Weights of a small transformer language model: 5 heads of 64, normalized queries and keys.
MLP neurons of a small language model. Each row is named by its layer, matrix (up: input weights) and neuron, and shows model dimensions 48-111. Each number is 128 + 24 x the weight over its row's rms, rounded and kept within 0 to 255.
A block is one neuron, or neurons of one layer that tend to fire together. After each block is what it responds to, as a language model described it from the Wikipedia text at the highest values.

L5.up1060 [114 117 124 169 109 120 133  77 170  90 162 122 149 103 124 124 120 168 155 176 103 107 109 114 111 148 120 147 101  96 138 129 109 103 143 122 108 132 124 142 110 168 136 159 122 128  96 162 126  96 183 124 129 140 138 128 118 117  81 109 120 102 153 123]
Description: Continuation after person names

L7.up308 [125 124 152 114 161 110 102 135 160 157 142 141  83 138 131 138 117 134 105 106 141 115 128 110 114 148 101 155 156  98  96 134 185 156 137 124 125 112  85 141 138 142 148  96 121 160 118 102 146  95 104 195 159 139 142 127 146 148 129 153 144 128 120 135]
L7.up632 [155 123 146 112 119 115 109 133 121 153 158 161 109 145 179 107 127 103 177  92 139  85 128 130 150  62 142 117 120 106 168 148 122 133 151 126 117  99 160 103 110 167 158 147 132 138  94 143 117  98 105 157 141 112 140  99 112 142 122 139 116 144 110 137]
L7.up1033 [131 109 130 129 133  99 153 110 155 149  92 151  90  88 106 110 137 150 114 100 137 107 102 140 161 145 142 134 119 113 107 115 151 114 143 154 138 154 133 147 110 138 120 125 142 148  89 122 158 108 104 153 113 133 124  90 115 132 175 173  98  96 136 114]
L7.up1287 [141 118 139 177 151 117 165 128 107 122 142 162  95 132 162 128 125 126 135 139 130 132 115 103 109 119 117 149 124 119 105 146 110 139  97 130 143  77 125 153 125 176 116 135 137 134 142  80 163 106 101 147 116 134 131 108 119 136 144 138  90 141  81 123]
Description: Openers of place, time or name

L5.up731 [153 129 150 134 147 113 125 116  96 147 172 157  94 103 143  97 132 143 126 113 155 137 100 120 112 125 120 135 138 122 106 130  98 154 124 178 157 131  91 110 140 126 132 140 185 129 158 128  64 113 171 131 146 103 128 133 111 115 115 112 130 114  92 109]
Description: Article title boundary

L7.up760 [112 126 127  96 187 109 165 112 102 117 123 167 125 145 120 140 145 135 119 152 138 125 185  89 111 135 109 108 168 127 126 131 115 118 157 140 170 133 140  93 117 158 128 147 143  99 108  82 134  99 125 105 168  84 130 127 117 136 131 114 156 165 131 124]
L7.up1148 [166 135 116 169 151 122 159 123 114 137 151 103 134 108 126 130 130 144 152 156 152 157 177  65 172 136 116 150 170 109  57 138 121 119  89 142 145 153 135  99 151 123 118 163 189 131 121 121 127  94 138 118 148  74 154 143 125 135  99 150 106 143 113 133]
L7.up1296 [137 131 139 101 157 124 132 112 115 140  89 119 123 142 133 156 143 147 143 132 127 140  94  97 106 120 127 130 165 126 119 131  87 133 165 112 166 118 112 171 145  93  97 132 145 145 133  94 169 156 124 104 106 106  73 101 120 114 136 170 151 177 117  93]
L7.up1590 [114 105 126  90 160 122 144 132  99 130 160 129 146 115  72 158 141 118 105 136 148 111 148 102 138 105 116  78 145 122 137 202 140 105 147 130 162 137 152 110 104 125 151 139  95 143 146 150 120 117 106 150 159 105 124  96 114 154  90 130 153 171  96 126]
Description: Word-initial prefixes and particles

L3.up159 [132 116 138 107 125 121 120  99 140 134 173 101 101 129 136 132 109 155 123 113 120 138 107 145 130  95 151 107 115 127 111 123 121 105 119  95 149 171 135 155 103 154 118  92 167 135 114 147 161 164 132 109 155  80 110 127  74 116 112  99  99 155 115 149]
L3.up161 [124 125 176  93 122 124 106 149 114 117 150 127  90 116 129 126 134 116 107 129  98 126  97 151 151 108 149 168 172 121 155 100 136 119 124 133 153 136 171 138 140  86 176 105 137 131  88 100  88 114 113 121 134 115 138 104 112 125 118  98 137 114 116 152]
L3.up243 [142 132 135 122 115 109 128 160 142 113 123 118 140  96 135 121 110  99 116 153 138  93 176 109 142 121  96 145 140  66  99 148 144 117  98 118 124 130 125 107 119 133 141 132  92  86 112 146  97  90 137 169 167 106 201 173 132 118 116  89  96 127 139 132]
L3.up421 [138 109 161 104 140 124 127 122  74  92 157 105 128 136  88 135  74 138 138 104 155 106 145 134 141 114  99 100 132  61 101 168 114 127 163 151 145 115 111 104 124 124 154 104 161 151  78 121 103 108 151 140 173  91 179 161 119 148 106 118 142 107 115 144]
L3.up547 [133 140 195 137 161 121 107 120 131 103 126  97  79 118 107 137 108 125 128 129 131 108 107 110 192  98 128 134 175 124 145 117  94 117 147 120 152 137 114 137 147 157 151 134 139 136 145  95 141 139  96 146 136 112 188  78  92 102 118  96 143 113  92 118]
L3.up697 [149 125 126 132 116 109 143 162 126 101  88  83 148  90 150 134  87 108 132 140 107 124 114 135 111 133 170 148 138 120  82 141 156 133 121 100 117 153 144 131 118  90 111 120  94 132  95 151 126 134 168 155 115 120 151 114 135 131 117 114  78 109 149 150]
L3.up930 [113 127 141 154 143 112 160 152 154  89 126 143 119 138 144 141 133 138 114 121 151 114 117  91 129 125  90 166 132 104 117 121 146 167 121 130 122 126 143 151 121 127 135 134 106 143  86 117 110  71  73 162 129 172  94 103 122 137 116 128 104 107  96 126]
L3.up1089 [141 148 158 138 129 121 128 135 131 130 106 118 136 120 111 111 129  76 172  95 134 148  83  96 138 149 149 131 163  68 131 134 112 155 105 115 106 141 111 111 135  97 166  75 113  78 154 146  80 136 106 168 163 149 131 150 104 131 117 145 108 128 152 128]
L3.up1123 [152 137 123 131 120 115 159 140 132 117 109  94 128  91 117 143  83  98 140  73 148  82  95 115 115 124 168 159 156  70 134 115  91 136  97 156 102 122  86 128 153 125 127 130  75 131  82 151 139 129 162 151 111 145 143  71 108 141 142  95 106 172 111 135]
L3.up1138 [119 126 132 158 144 119  99 119 145 172 148 108  97 104 108  97 139  75 138 150 110 125 124 124 123 114  87 141 120  94 102 174 151 113  94 118 142 109 103 144 146 141 115 121 124 130 137 151 135 130 125 161 135 135 109 116 109 113 104 134  90 132 110 107]
L3.up1324 [102 136 145 120 137 114 148 131 145 118 133 109  79 131 120 142 141 126 134 106 170 126  97 125 119 142 175 149 171 104  81 165 131 150 127 148 152 119 141 167 115 116 127 111 121 123 137 152  87 138 108 141 154 148 143 123 147 152  80 150 125 137  78 135]
L3.up1508 [118 125 184 113 174 119 129 126 144 101 164 138 105 126 133 139 127 128 129 130 110 147 158 119 163 138  75 128 184 105  97 124 154 122  98 148 138 158 108 134 144  69 204  97 128 140 103  91 119 127 134 125 153 120 131 130 113  91 135 130 147 136 132 133]
L3.up1541 [149 132 120 130 145 123 135 111 116  90 106  63  83 100 106 138 110 122 143 110 148 117 152 118 134 117 170 156 166  85  84 138 119 178 137 120 135 153 124 158 136  94 144 125 155 126 121 129  83 136 121 150 138 106 119 100 118 114 129 109 105 119 116 141]
L3.up1545 [121 116 156 148 169 116 136  77 155 127 156 134 129 137 118 157 142 110 141 140  99 130 130 101 131  94 129 125 138  43 147 114 138 156 106 109 159 160 107 129 129  79 131 118 170 137 128  69 124 137 146 162 145 108 150 155 122  99 132 156 134 172 116 113]
L3.up1582 [104 124 190 160 157 121 103 103 139 115 172 144 116 106 112 145 113 126 139 134 112 103 129 115 186 123 104 151 159 124 160 133 143 150 119 105 110 154  79 139 166  93 182  98 152 154  72  77 108 122 123 127 127 147 163 151  99 112 125 118 141 138  70 138]
L3.up1593 [134 142 124  93 133 114 138 145  97 134  92 144  64 115 136 102 124 134 123 101 112 170  95 143  94  84 159 148 184  98  80 113 145 123 111 167 127 149 156 154 147 132 102 101 109  85 130 145 132 127 140 135 181 139 141 109 135  88 117 107  91 106 148 124]
Description: Sentence-opening adverbial prepositions

L3.up137 [137 137 107 151 120 100  99  63 168 142 151 141 101 109 142 121 143 131 131 106 124 133  98 134 143  88 148 150 107  83 128 119 113 143  90  79 132 115 149 110 143  97 127 179 150 136 122 110 115 120 124 123 128 103 181 153 100 135 125 127 156 133 136  79]
L3.up192 [145 131 124 111 125 117 113  71 153 118 148 154 101 129 146 145 126 145 104 185 158 165  96 113 137 120 145 140 135 100 108 150 135 136 111 135 157 112 112 109 126  97 152 152 136  83 154 139 105 113 144 126 171 133 156 116  87  93 136 140 151  85 129 116]
L3.up309 [139 132 143 104 112 107 115  91 140  80 117 173 140 130 148 142 146 128 106 172 136 145 103 130 168  83  78 133 143 136 142 146 130 164 149  77 164  88 132  93 144 108 128 157 141 139 133 125 103 124 122 164 153  87 107 138  76  92 116 150 165  75 122 110]
L3.up407 [155 122 155 102 134 127 167  80 141 135 120 137 116 138  96 117 100 132 186 147 102 117  96 106 135 133 127 140 119  78 124 138 117 132 124 134 144 118  95  91 162 117 163 126 112  92 163 155 125 153 118 149 150 110 136 126 109 109 124 100  80 138 112  92]
L3.up612 [132 135 167 145 133 103 106 131 144  88  74 127 138  90 142 108  98 142 137 150  85 103 147 138 156 124 144 124 111 128 136 131 107  87 144 125  99 165 150 149 125 143 180 120 116 113  90 104 142  98 179 114 143 117 150 138 106 113 136 141 105 109  99 146]
L3.up698 [113 149 146 149 113 118 144  83 116 103 156 140 122  89 155 113 154 154 121 121 132 153  74 120 102 112 117 102 155 116 122 173 157 134 156 116 136 122 131 138 127 119 135 184  91  87 143 129  97 118 137 145 136 107 141 126  64 119 112 108 121 114 124 131]
L3.up803 [174 145 160 106 174 118 136 100 122 143 122 183 129  96 147 173 113 135 108 108 145 111 115 110  98  73 137 126 158 112 122 127 109 143 120 113 159 120 120 107 159 117 123 146 131 153 136 150 122 105 148 144 163 153 126 164 108 131 132 155 104 153 123 123]
L3.up853 [146 115 131 112 128 123 157  67 156 117  77 102 114 119 138 127 145 110 141 124 114 112  95 132 111 139 125 134 128  99  84 126  87 109 128 138 111 112  92 161  94 158 149 128 139 113 104 126 163 123 163 106 140  79 114  88 102 114 167 116 137 136 113 109]
L3.up868 [142 152 139 107 155 113 120  82 107  95 150 165 100 115 111 149 134 127 138 154 122 109 119 119 118  97  70 113 183 149 132 121 123 117 131 149 124 151 148 137 114 145 119 140 162  76 135 124 171 119 170 161 143 146  93 152  76 105 132 138  93 133 122  92]
L3.up928 [144 106 152 121 132 116 142 119  97 128 126 138 122 123 127 150 142 161 115 140 112 105 103 146 145  82 118 129 150 113 121 141 101 111 171 127 136  82 121 151 141  98 124 136 132 118 127 118  98  98 134 168 139 145 111 122  92 123 129 144 171 134 106 126]
L3.up982 [119 119 135 143 149 114 128  96 154 129 101 126 101 106 134 162 156  91 128  91  99 118 150 117 105 134 110 128 129 159  99 108 104 145 120 112 117  93 125 120 150 119 144 132 100 110 118 151 122 110 139 124 133 143 125 103 139  88 158 142 122 160  84 130]
L3.up995 [117 110 136 127 119  95 128  84 157 167 148 163 129 138 134 168 137 120 137 165 104 155 105 125 113 104 104 162 101  97 133 106 118 148 122 110 139 109 136  75 126  90 125 154 120  99 105 129 133 116 172 145 121 145 146 140 113 149 177 166 155 101 106  94]
L3.up1045 [134 137 128  73 131 112 110  69 113 130 118 147  94 138  84 163 117 131 130 160 126 110 119 121 145 113 132 185 133 119 162  92 158 145 133 144 125 108 154 132 143 102  99 117 162 110 105 130 136 103 156 131 131 164 151 106 174  96 137 155  89 107 137 132]
L3.up1149 [150 117 133 126 112 109 157  75 136 126 136 110 128 127 126 121 153 167 159 129 113 148 102  83 110 127 137 116 107 108 137 132 100 182 147 134 123 133 120 142 186 114 127 146 155 147 137 150 107 104 134 108 156 101 163 121  95 125 107 176 158 143 110 132]
L3.up1301 [174 142 151 158 142 118 122 114 111 126 152 168 121 114 169 150 135 115 125 110 156  90 122  87 122 126 137 123 163 103 108 113 153 163 104 155 138 129  57  98 165 133 149 148 146 124  93 116  79  95 153 154 148 145 121 133 111 124 125 155 112 138 129 127]
L3.up1532 [142 137 139 113 170 117 113 107 108  94 108 160 112 105 140 190 150 176 136 132 173 118 153 132 132  72 120 123 194 123  83 135 116 114 141 121 135 151 149 131 141 143 155 145 165 127 106 110 135  94 156 135 155 102 107 134 103  99 104 134 112 133 105 101]
Description: Infobox and heading markup

L5.up761 [ 99 141 139 122 130 120 125  95 156  92 153  95 105 112 142 162 127 143 122 120 127 126 128  94 172 136 161 142 166  84 116 128 118  87 116 129 130 177  93 131 172 144 133 111 101 127  81 102 115 115 139 136 116  98 115  98 100  87 154 132 125 140  75 126]
Description: Clause-initial prepositions

L3.up295 [135 157 170 149 148 109 121  83 108 132 156 146 144 119 125 103  97  64 144 110 128 107 169 137 156  98  71 135 160  90 119 111  91 131 127  89 140 135 101 136 145 158 133 127 154 130 159 142 185 148 106 135 110  82 162 173 123 163 119  77 114 111 108 143]
L3.up344 [127 100 141 148 152 102 172 117 110  99 139 126 127 140 118 138  58 106 189 165 132 137 165 115 161 100  95 135 115 105 118 160 129 156 121 134 144 184 147 123 108 176 103  98 135 119 138 109 137  98 112 151 139 111 134 104 104 134 122 116 121 132 118 105]
L3.up380 [108 116 154 153 139  92 132 128  67 117 153  88 108 128 111 141  91  95 166 163 101 168 151 117 155 120 123 149 126 135 131 119 134 110 162 117 134  90 154 125 131 164 112 145 129 123 141 146 138 154 119 147  96 100 137 118 137 133 128 116 139 123 136 132]
L3.up551 [121 139 128 140 146 115 179 115 101 135 121  96 143  83  89 111  97 120 123 143 129 156 134 105 168 127 131 136 178  89  74 119 123 140 127 170 127 133 105 133 127 111 168 101 110  87 178 143  88 133 121 186 117 141 121 104 115 125 118  88 128 108 122 139]
L3.up559 [126 140 139 130 106 101 124 113 117 127 134 155 140 119 122 117 129 100 150 161 112 102 127  91 144 142 101 157 149  97  96 135 118 122 132 151 107  73 139  60 168 150 149 130 118  89 134 137  81 109 124 191  89 141 123 145 141 127 134 162 142 169 131  95]
L3.up594 [134 134 132 139 162 122  96 116 135 121  70 126 130 116  99 114  81 132 127 130 141 117 121 119 126  74 105 128 165 136 152 144  95  93 166 156 136 173 152 135 144  91 114 164 151 112 156 130 170 144 134 123 129 120 113 150 128 137 142 131  79 114 138 149]
L3.up694 [112 152 129 153 131 119 158  88  96 151 127 128 156 113 102 148  90 138 122 142 156 148 182 115 137 132 114 133 132 117 124 181 155 105 132 117 116 105 129 112 117  91 132 168 103 113 129 176 147 131 137 178 101 178 119 136 133 154 136 119 145 124 135 147]
L3.up759 [145 152 128 136 144 120 129 127  94 131 117 100 140 103  80 134  68 128 118 183 113 151 164 119 136  99 151 116 176 117 128 131 143  95 126 122 194 169 162 152 112 139 107 123 147 122 133 143 174 123 124 147 146 115 133 136 118 149 109 121 107 130 171 136]
L3.up898 [ 90 126 137 114 179 120 138 102 106 128  86 145 133 148  86 170 115 110 109 136 137 108 147  89 128 129 105 102 132 159 116 125 122 133 138 169 171 126 132 114  95 120 144 125 158 120 142 125 161 123 106 114 156 150 116 101 135 111  92 178 104 108 132 148]
L3.up977 [159 150 123 125 129 107 107  99 117  74 130 137 120  83 113 139 134 143 150 135  80  85 129 115 152 146 111 134 151 123 122 127 144 123  76 140  85 107 150  99 160 184 140 101 125 118 159 113  95 141 129 171 114 121 118 130 133 118 111 147 119 154 114 107]
L3.up1087 [110 122 156 140 157 116 111 118 123  84 131 105 123 132 140  98 118  72 182 146  90  82 163  98 152 137 104 152 128 109 110 141 129 166 114  84 129 136 137 159 123 132 152 103 126 120 133  94 150 144 120 147 149  89 162 123 136 148 129 140 129 125 111  74]
L3.up1136 [116 162 164 125 139 117 150 131  89 104 121 121 112 126 121 139 104  99 175 163 152 130 142 106 157 121 141 146 164 102 142 140 131  91 140 128 118 163 125 148 122  99 161 167 118 150 124 125 152  95 113 107 127 109 146 118 119 146 132 141 161 113 139 142]
L3.up1156 [108 113 170 108 130 119 132 137 138 143 151 133 148 115 127 140  82  79 105 157 124 172 154 103 144 116 120 123 141 131  87 198 105 116 153 128 139 172 108 119 118 168 110 109 146 115 138 124 113 112 104 189 187  76 105 122 108 116  88 101 144 103 118 141]
L3.up1181 [116 150 160 119 162 120 116 108 122 113 112 125 123 106 148 155 106 125 123 112 156 131 124  56 124 146 111 110 165 121 127 128  88 154 128 203 132 142 125 124 143 123 143 139 108 112 112 122 136 110  71 133 122 103 147  88 106  78 163 106 169  92 135 146]
L3.up1196 [105 141 146 146 156 107 144 129  36 116 128 140 155  75  91 110  90  95 124 138 167 153 118 140 117  88 115 150 158  98 120 121  94 141 145 105 130 129 104 126 126 100 143 113 159 107 105 154 125 137 139 129  96 125 171 105 110 163 134 118 126 109 119 151]
L3.up1339 [ 77 138 157 163 120 111 132  88  86 111 108 120 132 120 158 138  95 121 145 165 124 171 116 127 154 104 112 152 123 138 126 170 149 102  98 107 130 133 149 143 140 118 148 137 114  95 114 139 147 100 129 148 101 146 108 129 140 109 134 104 121 109 137 140]
Description: Opening parenthesis after names

L7.up93 [110 131 116 108 192 118 129 105  81 122 120 174 136 145  73 122 122 124 102 143 120 151 127 125 113 122 124 154 115 121 111 132 127 104 103 110 149 144 132 153 124 170 123 104 114 106 142 142 142 156 122 150 182 113 142 149 119 100 130 139 120 101 151 108]
L7.up1017 [145 132 139 148 164 117 142 119 137 126 153 133 116 166  90 107 107 119 172 115 149 138  99  67 149 127 124 153 167  95 118 156  88 163 121 134 156 113  79 141 158 137 120 131 189 125  68 138 117 126  82 101 172 132 126 139  80  99 109 144 113 134 124 103]
L7.up1153 [157 129 140 179 167 134 146 118 123 152 138  95 120 147 127 118 106 116 171 129 113 139 111  37 178 117 100 144 161 108 148 169 122 109 119 117 146 169 110 127 162 135 104 116 132 135 125 101 130  95 154 148 158 125 168 121 131 111 144 181 109  94 150 111]
L7.up1517 [125 135 118 145 133 120 123 135 157  79 134 121 110 177  96  82 124 159 126 143 136 154 159  76 139 147 104 132 170 149 122 144  83 123 111  68 128 153 103 132 114 164 139 103 118  92 159 118  95 106 109 158 170 110 168 133 136  96 116 158 141 136 141 164]
Description: Publication and speech verbs

L3.up60 [151 139 133 152 131 123 133  87 109  66 135 126 138  97  85 109 127 191 153 132  99 160 112 139 155 139 101 107 110 137 139 130 120 144  96 158 148 127 117 122 168 159 208 166 132  91 117 126 117 136 149 163 163 189 109 135 115 105 123  97 106 145 150 118]
L3.up69 [137 129 124 125 155 124 128 129  99 136 135 129 124 133  82 128 127 120 167 126 140 108 157 110 111 109 132 105 188 119 135 108 133 115  87 142 144 125 133 107 164 106 140 141 105  94  94 155 123 106 115 119 154 159 117 146 132 122 112 107 109 123 132 109]
L3.up103 [123 118 110 108 124 129 164  80 127 116 135 101 160 108  95  78 138 149 177 122  91 143 125  51 138 126 154 120 105  92 120 146 118 104  91 133 119 119  94 158 169 114 153 122  89 112 127 150 124 142 119 128 150 177 156 107 135  89 143 108 121 165 119 107]
L3.up184 [158 129 135 116 173 114 160 134  92  76 116 123 144 117 134 136 119 139 158 116 145 124 106 114 105  78  89 150 147 128 144 143 119 116 129 158 126 162 131 149 133 131  94 170 126 148 101 135 147 101  96 106 136 163 144 133 107 136 111 113 110 110 126 121]
L3.up281 [ 86 134 117 158 109 119 111  75 116 109 138 100  98 102 117 111  94 129 152 171 112 156 136 120 113 124 103  89 132  97 107 148 148 135 116 103 156 106 119 158 148 115 133 149  83 108  94 124 141 122 119  92 146 128 130 108 126  78  89 123  66 146 116 108]
L3.up321 [134 135 115 114 155 123 182 122 128 101 153 155 120 114 127 125 158 151 147 159 110 119 103  57 102 141 154 133 153 110 152 121 162  82 134 156 175 154 137 171 128 141 102 173  87 147 144 135 123 129 127 145 162 150 119 128 127  93  99 143 108 110 131 138]
L3.up386 [131 120 176 146 148 116 125  87 131 134 116 105 121 133 128 112 126 110 169 166 106 115 148  96  89  99 124 119 131 119 127 120 107 146 112 160 135 150 115 161 135 131 111 133 123 103  97 108 159 114 142 109 145 146 139 142  94  98 130 125 114 119 128 132]
L3.up400 [137 130 161 133 162 133 103  95 168 133 108 116 148 101 146 144 111  78 148 151 175  90 154 120 128 114 121 107 147 116 149 130 100 164 126 126 132 150 115 155 123 105 147 168  95  97 129 141 138  77 154 154 152  82 109 179  87 121 137 152 130 114 106 152]
L3.up692 [127 140 101 128 137 119 123 112 132 110 184 123 135 154 123 108 180 135 136 168  88 151  95 113 129 138 137 131 149 106 127 160 148 130  78 133 115 128 108 137 154  95 117 152 152 112 127 127 110  84 116 130 151 168 120 162  98  99 125 129 128 128 174 101]
L3.up864 [141 132 128 122 110 124 160  75  95 116 141 120 128 123 130  99 150 144 163 135 133 160 134 134 126 115 119 138 176  96 133 140 118 141 121 145 140 134 121 176 124 136 120 129 128  71 153 135  91 120 125  92  95 175 166 163  99 106 109  91 109 130 107 119]
L3.up946 [132  91 158 122 103 117 123 117 131 127 116 132 127 130 160 128 100 122 117 149 166  59 146 134 131  76 129 123 129 113 107 141 121 197  84 105 121 124  99 155 111 133 153 151 109 114  92 127 123  81 147 123 147 107 123 114 115 122 118 125 137 107 115 131]
L3.up973 [101 109 140 169 120 127 166  75 118  94  95 129 114  90 137 148 102 141 178 135 137 137 133  98 129 104 125  99 164 121 137 120 123 155  91 108 152 162 120 151 182 122 139 164 112 146 114 159  96 110 105 124 142 117 136 128 146 115 128 133 105 150 134 116]
L3.up1092 [107 126 160 149 166 118 141 185 111  86 106 145 104 115 111 101 120 105 123 149 141 125 165 101 118 113 118 120 164 137 108 129 136 115 123 133 121 170 141  99 110 125 115 112  91  46 138 100 117 112 122 124 154 161 144 123 123 129 142 145 110 104 161  78]
L3.up1223 [103  95 171 131 134 130 130 110 151 131 140 137 141 146  77 133  47 132 175 128 105 129 137 126 169 134 121 178 133  80 133 156 119 146 129  92  99 173 137 127 127 159 133 126 100  82  84  98 113 120  92 104 167 124 133 162 135  90  90 115  81 149 110 102]
L3.up1365 [127 146 123 128 144 120 154  70 158 127 113 133 121 158 136 121 104 128 130 142 171 136  96 104 104 144 133 145 132 116 147 129 143 119  97 121 159 133  91 153 132 108 132 122 130 124 133 133  97 118 105 110 169 111 112  76 121 105 173 128 142 126  80 139]
L3.up1422 [106 142 111 104 132 114 188  88 137 154 108 115 131 130 119 100  92 104 122 122 130 113 114 103 111 147 182 121 122 114 144 106 137 118 146 148 159 110 119 105 144 146 130 122 105 132 120 130 136 155 177 120 116 161 112 125 129 120  97 146 113 197  99 107]
Description: Subject before description

L5.up998 [110 161 145 137 169 125 123 128 142  80 120 113 120 136 155 161 123  96 139 151 163 123 150  84 165 103 107  91 146 112 112 122 136 144 138 124 155 136 119  93 126 126  94 102 140 153 110 132 144 141 116 112 153 134 144 106 121 107 113  99 154 120 123 131]
Description: Quotes, parentheses, split c-words